config.toml
intermediate_size = 1280
norm_eps = 1e-06
rope_fraction = 1.0
init_std_o = 0.00378
init_std_up = 0.0214
learning_rate = 0.000556
schedule = "wsd"
decay_fraction = 0.762
final_lr_fraction = 0.0
doc_mask = false
MLP neurons of a small language model. Each row is named by its layer, matrix (up: input weights) and neuron, and shows model dimensions 0-127. Each number is 128 + 32 x the weight over its row's rms, rounded and kept within 0 to 255. Numbers have three digits each.
After each neuron's rows, "fires in" lists the words (lower case) most often at its 100 highest values on Wikipedia text that the model never trained on; "fires on" lists the tokens most often at its 100 highest values on Wikipedia text that the model never trained on.

L3.up628:183154092136167110098057140078130116138177163154171143129116215083156115104120165120148120131123103164154095118158157126123146128115159085101094220130069135127157114123129089122086134125130135183135121119113140114089106101196142080151141093106113215114142124108120119118101152158113143141137114140130115090124107076135080153125123121072169085121113090119116100025078084118113027169123
fires in: "7", "9", "6", "taking", "or"
fires on: "ta", " 7", " 9", " 6", " or"

L8.up776:146108118110113077139210154098146098120174082083094174109105105198132106118080094107171146072148126158126173172147135152091141113109115115120150132084153159093143101146090174136098118132142170161215143154130064136113147117160103127123146127140090179096125125118143151073174151150123121121171124130094124154115157131131078121139133070127165087124107122105061100107114070167084173094174
fires in: "with", "km", "madonna", "reception", "by", "time"
fires on: " with", " km", "on", "ception", " by", "tro"

L3.up1116:160112086144142140218116129123137173091136095118145123127183162085153108167093101135154133131165110131127180136128100183139169121170107062152070154058150149116134131142154139077164204106124168109090149201131134136165147139169147101182040096040119156100070145071172061111115092148120125138108155092095127128176146110187129121134145123164179188209085127152110120149105122144135140139137
fires in: "after", "september", "june", "33", "clade"
fires on: " after", " September", " C", " June", "33", "le"

L6.up728:067108121124122135144118104138084205133171150125097117097152101123135076112157126050099096124162103206094192155103083146089117106110170179164102128162084100139146115129116148117131175141161086051152084084115160147093146109105152160211155147086148132129103104126162173123134083137127128177162149087152120093113086082104090125065155148128092113013138131140099183089110158130151102144143
fires in: "born", "killed", "ranked"
fires on: "born", "ed", "ig", "red", "ber", "ved"

L7.up195:097088150170143091137122152121115142115143132061154122185200131104162142129161082101081145132117166135151181116132143156110088110136192130046128144187119070126131112120139169161147101155126076156184126170143184111136162127095101168145149094112083114119168136141188126116102227124154127139119155082151133077112128154073186135104131098118075169158126078152125138164147126186159130119102
fires in: "west", "western", "more", "1", "england", "norway"
fires on: " West", " W", " (1", " more", " England", "way"

L8.up70:107058106151071126214072154163201127099102131161114132183092092087119080096126106106159064171141071150123100146134157063155166162066132139119104092205130131110068087112121091124097138098134123058162143097118113092055118129111121111125123087077157107070133169137179150106144112120172124133131173115115151089147128133126129140129151085127151165095134119081128135080183102149101161158108
fires in: "as", "that", "which", "and", "8"
fires on: " as", " that", " which", " and", " 8", "bor"

L7.up435:057102197143157138131086080134141119151174148145146118088108133138146178140126097160168131147116125107122135080118206089095130151102136128145130138177142068129170160188156144139117125140144125155057058086136126213165113141142184142164163120154113100135164117128140135068123129082095142147123098115160118125157119085160100165183136113090146093131170151112158073068104087113116130075126
fires in: "that", "how"
fires on: " that", "ow", "t"

L3.up865:174122166156197130150143130104131107112180084132100128155095168110212138152105120098192164149093075103111134122090119114041181101118154120120137170173111182128116092158119202117105148116065147102111093156137141119172167123159197095162152111057111117068153205113137121062137090113160097110165162118123136054058152139094151152106091102082129128128106078179118115143113117087186099119162
fires in: "with", "addition", "within", "additional"
fires on: " with", " addition"

L8.up271:176147065150093131110201099113098133125210094133161136124117168111071196089048113116086109057116127162121131169160113103134122113069124161098112182091130171119116092106124138134141202077100115058138168148146136110175079142130160162151150118075072120074155141115105171080183065143122126144082156159101118130110072171133165132193115123173125156114133139114101048114097072090136068120132
fires in: "not", "if", "without", "any", "however", "fifth"
fires on: "if", " not", "y", "out", "est", "ver"

L3.up456:110158123097149117169194174102179132142140138129115106148159110081198121128108125115189132143108120123096203118131134111152159144162104171127145082102132163116155138136108120148154121133138196116148123074138130137161203110115162111099140096130124131149133190153157133091089114160109131137168121159156128110101158110150140121186116150103154180160097136141117172105078115014153166196145
fires in: "she", "came", "children", "kilograms"
fires on: " She", " came", "ki", " she", "ha", "fu"

L3.up425:158184127102087162083098125156177151149108107090061130108076129142156181111087065167157095140186112119096140183089140135099091088106138087142136134096066108121198146141164106110144119135064186093149083191122135131106185168187085099106142110140145144073081129110106127142087172146120139095089116131124143179171139071102184106161160124150145143179129142151142100125098121072094152124118
fires in: "died", "finished", "since", "squadron", "reached"
fires on: "ed", "qua", " since", "me"

L6.up781:099104173176117129139101175115130152104114086124206120107116098153192180090132073190154058164083167131126172153033116102165132118115149143130126111117150153147090107082085111084103116097137081077097124153115141175132194149140163129107106103123108210158146156102090090128130172114085109117124133088121173123159132175160118128136138118106094089148174077124157067119090115119144120126133
fires in: "it", "italy", "norway"
fires on: " it", " It", "way"

L3.up209:155162081129177076094170124174107122122187120174126118154169143127157100174110146141101186107098086092145202174131102145159168135136138168081094175134083154115162121145120098108057171136187090138132114162135091158152167145100140072133117185086059084049137184145109134185108091136125136157136120164092133141096217085144165148120084110132123136173114140100108086158074146163145098095155
fires in: "according", "24", "together", "of", "www", "utc"
fires on: "d", " 24", "th", "jo", " of", "w"